Weights of a small GPT-style language model, trained from scratch on English Wikipedia: 8 layers, 12 heads of 32.
MLP neurons of a small language model. Each row is named by its layer, matrix (up: input weights) and neuron, and shows model dimensions 64-191. Each number is 500 + 40 x the weight over its row's rms, rounded and kept within 0 to 999. Numbers have three digits each.
After each neuron's rows, "fires after" lists the tokens most often just before its 100 highest values on Wikipedia text that the model never trained on.

L5.up243:438550520435496514456455483490538485473474536521474484558441520488523514507535545418481442497504474479483422455546443506524555391515517488484482527516558502551562479548525507384464471536465471446434440529511421406536495460520482500539532553435422470505597574463502502573491478583579486508604521468533557424496471518540539508487522501486512452508505545466510489470535565470472509539471
fires after: " ", " C", "-"

L5.up1442:448457480517501461476538527466507496504530538542492457479463477476477419466524436447391497529548435538506499560575441476470452491534513511523474480465575541520474476570466538556472506485526446496524496504536534534540468504565466482464439590490427486557468498539520480468517511506509453491523447504538470468465543415484507456497471519562538484522465474547459477518465573544530553476500
fires after: " p", " K", " P", " T", " ", " Sh"

L5.up1204:424524413528509467507502472492486479447545595470524502514435525533468480533529519488442506502550459491472427485530426531534454484499467506493458543461586445531534518492466577503472516545500470421493465553550495474566490445508420437513500524483502479529526571486502499441528535526496557526614522477519514526559490460504468495479473542540466527497529458460499465481446597453493457423469
fires after: " ", " re", "ir", " trans", " P", " S"

L5.up474:479443428521522439491579486424503420486542512541456546462540485489467489462544452425490479448506462511548477555463484537507541563456465551465504524490593503551467513592437491509468520547486525485543463477546493519512518435503505490527433498471542535515466548488531523558430550506598495516449518580613536450548596520439544481444502504449501464503496555516507489500520566517521499531528
fires after: " re", " Con", " con", " Re", " de"

L5.up843:513480460510418495401511522476391497441486527565503485508476524508497478483493472504501459487485520562499490512496435572462499532434500497543491468479473565479507508440433512518573572515460502545459492500533562443537525530484517484485552501526550465479473544449538521478482510502547508474489480472539434433496545432492493478492561522526465466539499501488418529485471490519552564517535
fires after: "s", "f", " Con", " con", "gin", " S"

L5.up717:420450489538455485469434496488550402517535486529535545455438588519543454478560492475452507543477501490467479514539456514454464507491457498514449532479550479543549553484448578506516525533505520509486442524507501455510542470562493418470476523443482474429537546504581512527479520506523467635514526536544477482532496493525507514503504453534507572474503542426506438430470548493461466465487
fires after: " ", "s", " c", " C", " G"

L5.up86:433501480484495436524542513546512450457469483494481425493554508561481532489521488487445513561526529538491460543565425481425561481515453558564510495515490491543483475534480565389569639494503502528504449517549531462517464421489488426519528539515525541550499474500581447423491503437544475494525432478511457475463569502399532522413426563494540586610481450491500482498524514544563510501528
fires after: " re", " pro", " Re", " co", " se", " per"

L5.up704:434451512634473516464535515494459466539457496512456498506481534487485508489515492433470545520479472516526463501602548518489553523540511480529494566454483483522468468503485472443490479507503431472449451510516521419444520528509494514499443521531456415473473552496531487481453507485547538580561509493522565540578480471518525552537490478493529457468494544435510502478519559601503486542486
fires after: " ", " b", " con"

L5.up1324:525477465433513450477604556454446426515516499548483579451446482480411496488598491488530501543509469460548484528469480511455512549455483523535523484536552418481492471569494464545533491604445463536483470475502496434528475478505499489502555547517575488536479557449540533555524517507499492522462493498539520437583589490492477485507512538530522477552493492502428501530491509546494508544497
fires after: " con", " Con", "con", "or", "der", " pro"

L5.up723:459422508473464493393489453451540470484513510515498434530495579479430432473553464502507544453573479481455464510566497587492520529508452490505453500511525489537475460520522492502540518541497504478499429551512424495484484555480495524422478498504460508580488500479525467456529500566545499480490509479535540517464600452471526565537506490571523395553510535443449527465483575466524513506471
fires after: " K", " P", "k", " B", " p", " N"

L5.up122:499490491475485447466582546507478435450569529542443557453541464514518508485553492496425471487535434485572465489505489454488431495523484494478510547591473444499432479578525485480633472467512457557508532555482529468484494485485511549515533474491545523535496542594542440523446508504565500547448484509576450479573507447482484456520492515435444466497496428532497473563496572528499534534500
fires after: " in", " con", " In", " Con", "con", "in"

L5.up1147:477433503541499468532491484476529498508594563492537470572511539489550504529475559481482529441486459461477437559514505539533449455460535525564495511512520412474513489489479535348467513500459427488413506460503496403604486498529477491454512575485484470514499494486452440554525559519539467582570492513483499494516561532458462589497512463438511473462464537465510477473457506527513529509497
fires after: " \"", " (", " M", "N", " ", "M"

L5.up1396:418563507481499494479482487488510442495454486491527529536447517517531498574487461515461470408532506405454437528492444538552499510489551555554442487515525514466474474495523481470480530526508443477515530576565463491480519491551448572514469464461460405500524468480541534470518484495549434535588498484530596453541493542486506454469461464480528501502505448525440498479495537492540463558464
fires after: " ", " (", " |", " 0", " f", " C"

L5.up368:474531501573491490497528560522491461484515481523437435450553480470472454494533482493455506488451494509533450496491548588567540419518493496460515522499540444544469541481444525414530489566544454495454423553524431402503512456448508471461473585498455487505491500512499493554430458453550447529572469481548566489484451470535469505523471466521550488439452567481509507508433539507549531563568
fires after: " ", ".", ",", "s"

L5.up565:409487516453535510505506504475485421456505451527462571444502502497553521501439478494563444504520469514503499531506472553523546433500487545506507527466515443565510458530415621455511528636486489447452493569584507454480469491473449433470542525434499473495481495524535525504497458470547494532508529525549515424496537526543490546437494465416534470531481536501479498436526542486490481489515
fires after: " ", " re", " M", "s", "ab"

L5.up521:511496429589539436440489520522509490545565549531477483483464536461462473504469514462423488501491482434497430478569457483521492572552538550490508599502512464493504438508485506530520511480529420507464492483432497403560487398440463474561443443526420494496556550541567489463491526590562529482561499465546575476552463544522586523512470533483492501564479387479525458558508488526470521532502
fires after: " ", "le", " de"

L5.up232:557524467441480433479555582513421460489549541543497493528477520491439572506494482547513462442557548511583489490437502498547493550443465520449480471538570545511455445573516479531498532510508499491459482536485499493472558505468499557512578507526487474461520488493543471582541449441547483531452471557525484421529563481465550440547611566456500497458499515520445538543516479520483558521557
fires after: " in", " pro", " ex", "s", " con", "di"